Part of a small language model's weights: width 224, rotary positions.
MLP neurons of a small language model. Each row is named by its layer, matrix (down: output weights) and neuron, and shows model dimensions 0-191. Each number is 128 + 32 x the weight over its row's rms, rounded and kept within 0 to 255. Numbers have three digits each. A neuron's up and down rows have the sign that makes its largest values positive.
A block is one neuron, or neurons of one layer that tend to fire together. After each block is what it responds to, as a language model described it from the Wikipedia text at the highest values.

L8.down113:172131166119153111122141162106087165132058150088127102140125159122118125174156069150129146153129151083098111146135119147112093162179105160092129133119126140125077092138131090013102119150111083096152129140200154175120101085116102142137189168121134137114152153097111107142111107095145199158125131110183090181140152131143115182166159131180127195203125128112158185183137120150075156119139096155153129149142167104098131092148137118112122152048118145059129157065124083208118150153151192100097166133085125118109130120166097120114112090107169118137101084124134146152172161094186122128
L8.down191:131130170142185148088178209179127106090174092122116136102153086136102173135083146186109126121144135147083105123092097105144138101177130171131089129146143119095092090133153144118117110092152081149157193114162119112129151115139129129122178132148162118088169151108125105143103134187089085072096096099090100115150090127124091126160137102173166124128155143110153153152139162173122156179224127181051081105155122187055101165147162150150136101073110171108094137201138135106084173169092142119112105118081111102152096107097147140092105115119121106073104072059090087111139090128169168143
L8.down199:121133138158114130157106146181121145101159126130161093137095155074058108095136069203097151172085123070096107184121158108118131086137099087143158148171133144087169094186162105113115151056246153153070126109126138126143082147127084169106151086126169121129085118146110126159116146120133153197164141172151123158122121091058131115129109121150113106096120187117108113072083180117153137110160088104162122136123127169128130134212155070191137062121149126139136116094106101173109113151160113180113138143122081112181140118087171095107165127171166092108100125140115119168169094121147097130
L8.down338:072166120148153103174142136134140084143056102189055138098121119148121158178093121141111132172102127187074096108128143108105181124133072125212157130126074110161109118109133136096060130135125150154159124116184144039180140090161148103126101130076106111110111095116069135156125100105141120140116080086175179149186091149133091164169175201135116164140121112170083138156077040166163115152109132170166093104083088156121131130185126120147122106117122096105078155126086114099123150100112141111147101151151143123145128136116100151131133108147125139145077149090124173174150141067123115115
Responds to: Final number and letter tokens. Final tokens that complete a number or abbreviation, mainly the digit after a decimal point (10.4%, 3:58) and capitals in acronyms (DMZ, AMSL, TAMBRAS).

L4.down432:102131105173142153130106160093180140047055123105143177092084108185097091125110158136147117139170113122146197160099163115129179072138081132132116120153146160129127111117139123154087174063130094098116115108105111105124093033106084086104105099171109109115100153080084135125130095226145114129151164082179138146136126102192152158151153091082113109155112150151120115106154132088131113149129109223178092086140062127126147186076130123165130143120115110103124122097130102140086124119153072071112084162095136149175152152089104114146137141150091107091071075138132096123081089124149160105
Responds to: Letter K word pieces. Standalone "K" or "k" tokens starting or inside a split word, mostly foreign names in lists or tables, e.g. Ignatkov, Kapatiran, Kent, Killed.

L8.down110:099098124096107112180161144172149134086136128172130191087124132119140180111107127158111155106122127110124131151186120088125156096185134084107170174168198122164101072086088185136097129063127128136116125162150143086133141128098158113121068158134148130135154114073111152163068141139162113132096147164144133141121118088153131064096084124167156166150121206151165133142138121126152145129065161146123143137145082126174101124163102110156114149122104038169104153207165131142103142094104125103197131181168147109127088103132127065130164162072107108132126141101141084077120166132102101147
L8.down239:123169123139127123130155092107130124119144081072110091117088042074187183111123173135130069149147143147134131109137145128154178122168137080119143155085140159166131168128070114073097070119156131110163103095136095156223148086125131149165159156155158101152122079095157059097092093147139115104091115101132140141137155168145112086219100137143161075119125109134185106071123143140141209161093113146170130177163108116136100135111153117110078097123153102142078093135099113116124148110082142135110170155117127082146153104168107161107108107107116054119134164115134163150168143141166139099
L8.down440:133101153093129146135119137111126130078093100135168142153128157147214185128129121135164150129146049131166102143125113164133172046105106134142167100108165106123142138113109135074084170071119148123145048078132189104159134125110172150121161149147147095150136174145109147110106121125142107131143163123134124173143160087110151064176150097178157169141114141108176134194100088116156188100061100119148154090163159152121122150112098100100095113137123121105119144088183101097132103080167143185146139108074138075121089137066126138108144105136101132090183158158083115142170166147136097150
L8.down489:108128110148118118086151094129132142157101151112122164070130098158142114167133117126080158123153129119144116111139054165180170146094095085099103165130129104136147098131110132176139157072093121139166082124120128127121151105109121128109176149146106078114130112173094132134097110151190083103116128107164173099174095138148154104154158109086122153075168113098181201178092088158134091162127096130127079099144155159174174200089058181155061107129103148132103181178151103123099202108124077118138120085104119084125150123104111136139107165119153147068130151089164057071120153172159137135
Responds to: Year final digit. Final digit of a four-digit year split as 201+1 or 195+8, in dates and "in 2021"-style phrases; rarely "Car" or "," in numbers.

L2.down65:152153111130148094132120241139177128148115100133174146070148120116049157123148170111089134201177146079107096138095111114086113175085096178073121110088117150107157154161154130160111095141177139155218149144119134118107153173130097153080128094106118151092134158129123166101105099168125143135213192178116160147075138152148114167107133153089128161102124161101102171162152182126154128089131129127124136136111122121195115118137107143080153176160134104111098137129121154175095122094131171130160130153153181175147127149123148087116088100126115123105191116122190168144175126073187156182
L2.down69:155152113158125174140101150133181126109134083128139100108145117092133179156109202161158128108157139115100128166130116114080148110111073119179131143118136151132123079087130161131106135134168114097187126147056235094122116128112159084088136120088159154113132131118085102160148166173121149124156119189112104157124091144144137125175158137128151130109146189076102125120121092078092134124115140137154155161162044191098166085100162134154204112125121103054167116154098129137102143128111173093156096179069144126122201124180119111146132130203075086119071092149163110152140120087093116149
L2.down74:195116169136107101179105155112102127079108115152188110132089075164053133169181084172128140167180114097173185110130164113132152116145151099088164171119117126095129184098155161143089067098170188157126139153088203084167099165122081147169096091149166116177123173103091127116132148112138107034138114135138158132068116141088157122155144154109107139169149094147116090136112110064147101088130090151136135156071143131146112104114147114100144131106153124163092191144102139134098160147185115098048147117091121119093103148112105150130117149132105138131085120126136093123143103111101164134
L2.down318:143144179123179129133114198148076065115073123053113217136095058163128150116096145089063181160098116121145147163166102150165090053057141128063106101135146129124119141133081131088114151118177095149127131090153116116144181140141089161126155135135150067099155105111116152113100126112134164100158163084095132091114128129173138144086139108181074173039174097153096124161129132144152168129100120121110138128148138140123101170094180174103124179120127126107172129114151125134140147108144141163098158159109164103077068183072100139107139150094152146158175179168148121090105206115193121093
Responds to: Digits in stats, mid-word ol/u. Single digits in sports tables, scores, years and statistics (3–2, 3.08, 2024), plus mid-word pieces ol and u (Tolkien, Kolkata, February).

L4.down499:099082142107122081106102064115092167128094108116163137113210080151093150124065116117104129161178108151115126139124179109138116164176110141150090186158110141117145113131195116162134138084177142144143188217094112120154202128110157103098098100137128187132122161116120174104148158140080152116094141149153097132157088059138108144161140146132075113127147167132087180167122110180118106125104115179171127095109116106164161149135130153116106171099121141175149167154138139153141134180150136140121080074134169160129124157124106169130135164116077089101056095188144102172147102077157148147
Responds to: Digits ending numbers. Single digits 1–5 ending a number, mostly the year digit (2004, 1965, 2013), or decimals, scores and table stats.

L2.down205:124197064154122139108105148162139137156158072150088153120086169122109112114096116112168172036142114094076150133113091124142171115120146113097164127128184098128107102094127123115195152105109099145147198079097150106133097124084159153146183177127126123079139165096186116136183178158092087132126174144100137160073095120114153166120174153099108078183117153123145177143119146146176186134129185169132117109126072087153123128108101155127104147172133086152151117130097047158110190153136138086153144183129139170152132100139132094143118161119171159160102168101107125142123137098108173087
L2.down260:157145101156109112151112132154140128171054087120067131137115197122099081129102065165134101107162087123099178126106091122111125128145134131120102098148103122176106114120139149150153097191132082152084141165137189173150173107119112097161090119136125125100161173160138141174107130147103143151121122127138142080138115101092134156158178088097199070081136148122132119091169117149186102101132142167115167142197093126144207139101160067145179123196176138132114136171112099116094139167080142153103121119126150132154174103148124112126070164071093126083116168139129147089110113137100151147
L2.down465:170127119158129161102066159102074103153114089135156152118137137072159132146190177115129111119095211049124129090076062111132081156143138099134153167130133133123130130102154179048146160155149078118178121144147141094106156193107110138126106120144102135126070127185121144167162110122105148144177146125141093081208116091085158155110117121158105136112090110139118184147144085126120107099117137098062108156187093199114111146095125110069123171071166093128211188129087159059125151136103100077131147135159109152125134154069065211125141092106153112147156163112124066131134118103129169114
L2.down512:173173120121104145078124195171151106156148053217100125088130170158157121153125160104106111098141139128125114139108098138083065109132087161115148116155126144134135059141156173107115129133140086174117156126131178126130203154148133080125127171149118079092118163100131158159134184146102062162174127133170103110116107099127171113146180110101118123118124112110101123096130121075155176090140155144116217077105101150115170206076175129132145139118086114112175197142152134101073101150148094120090105124164175114182143126109182129114079132110151114140118188162095155122112183088142128171
Responds to: Digit "1" in numbers. The single digit 1 (sometimes 2), often the final digit of years and dates like 2021 or 1801, also in table cells, scores, vote counts.

L8.down261:143123101133137070091133154160181112138138091132099115159090158116138114138086137081120115105099131128101124103132100101161131180097096148151140151133147110082151169081094098193121141125102109092122184087151125099154158107099065065149105116114120144111192130098102119079090190119162062131132076097131111018056082144193117182113121157124160108114131144186125125085144098137154099164129107092049172209154147155092136155145158082157160091151113149130112092107074149132116090141090102093129070095194114164204130118148097152135083100119139109141108125162101088086088132122142110112
L8.down285:126096090185132065091141147100112171134114100144138091145133143146103114164086130133161152157139080170118164087215205133140075120125127167086120120161125115181142101155144119127162149091123150084098133133162145105161112153098121126147145117146086115113119120184102119137037126135146084143146136149104178089147089154192102152128164140129138123157137160151137037083115088141157180190134089134085104051190098118126131096227111106120105163067096144107093159157163143142110138128144099134077074103114121051181125131125149128143071107148121138183148132109117099116127092112103212172
L8.down397:120083136103149112170143073179118114127110106192134097105110119125104082157124085091096124121128110099021178116111153108157168166137159115115104137108130211136150163132087114154112108146138111152102150128094147151166109071165172148134165047094094129137164127120173112142122097137107165147143099097159079143061085104135102111131104099127181160155119086072122135114141138144102147129150121165110104093120224219182066111114157161214159165136157183136121153172101140131112116106144163153114176123129149101159167149153148055137143170109129124107142122119180117084142135121165124156
L8.down402:137176143130159121166106136143115102138124136090049122128119128111158161112129065193081120096159176125126102140112116172102162195083102145066182184099133137114115100094129099110048136107131177062106145087140185134129173123136118188142121136079120129160145145049120104084182100119142136174163066149134157185166102127150123173173110157144174092149125108187089135110168084099115143109097167172144136134153118128073075171161167156117155092113159140157139147130090068106184129164061195123137172144104111135120157143161127122120156085098171117133160124158108166115109128157052111192
Responds to: Digits after decimal points. First digit after a decimal point in table numbers such as vote shares and times (53.06, 5.84%), plus later digits in years and word-initial capital K (Killarmy, Kansas).

L4.down115:143128058086171127144159142121123157178105085159130086119168113132065160089088090137110150114117131076149085134091089107120099138130157141131123115152118113160152150135170101167134151150154105119118105128111079083095154127148107122135101064125149081152069151139094175152098143225094111156042136095111184167046169126093181070124108128127100147087150122066133161167114159173094139081140140131116174109081172046088140153127135101058072168136106125168119101155138090113158154172111100073091115084123142155154142158132111119147169146153144147095156217137168177081103128104187127125
Responds to: Year final digits. The last digit of four-digit years split after the first three digits, as in 201|2, 188|5, 197|3, often in dates, plus rare word-final a.

L2.down22:107107175177117137111109153138124120151175103118084125122132210162164202113119118125119107131064124144138122099108105080168201040162061156105099102190092161141153138121138136113201166075118130135114138088175117108138099122096110146107164105098089139135120116099119109115164112139114098119134139104139130112121164084118118071181103182143136111118141131146118116126076159140176112141123089113113147124186096121120088213104119114096165160088103148188093113152034138109096087172113118140102126102081114108106113154151110129119104125159103094119092192141123124121224112144082108204
L2.down389:105052098142106143134115131117098077131144123166119145141175117169106141127084107184142091118110118080136091167101126148111115133094089143146183126171181127141104150125149144142152117083134108126103116090140155063182123147089150109108167152116054074113143123148161155118177144098111091123101153070090103099086171063113116108193098106104131139132132104140027100109114124133163140083136106155136138101134085122071136153054185119163134150142166162107104166163152164063131093166159113107114157069120177126046163136049173079121158184096075113179105123143111111155146191158092197161
L2.down400:095060120165132119105054140114109136114107091151137172222107127092063137128113182113156090155104108105183177106117161158141174110122166120161083104170112127158090122158103108082184172131130133121118124063132153069217075094142107127143143141137109085103173125087070145101136102126117135128106079179150099085087167122083145135111125142145142126149097150125130136114121118132163141108094075129191173138167129089108098151112092066145099176188145125104086154089106196125105154198158204116101130116126120087090080127093078118105135184160152101161105136119161090175133097147093120194
L2.down468:118168165152089127118113134105121119163136142143191155173127087157142143125099156173147088129136183121170174096135135164148119163100074131162105136148098179095083113090140122092185128090184169091155063141140138140189112105135115173089164080109128192119149177154126049095147114124089137085128137137069081168175149097161144087158160158122142145138101158123071101079078122176157121126141095128155155096183088125095154190148122152141151146141178127116052091093123190123065128133164119111097105158069168083160078162067133101145157155200123065146111106130177107124134105102105129143
Responds to: Initial K/J letter. Word-initial K or J (sometimes k, Ch, Kh), mostly beginning foreign proper names and places, e.g. Kashipur, Kalmyks, Jacques.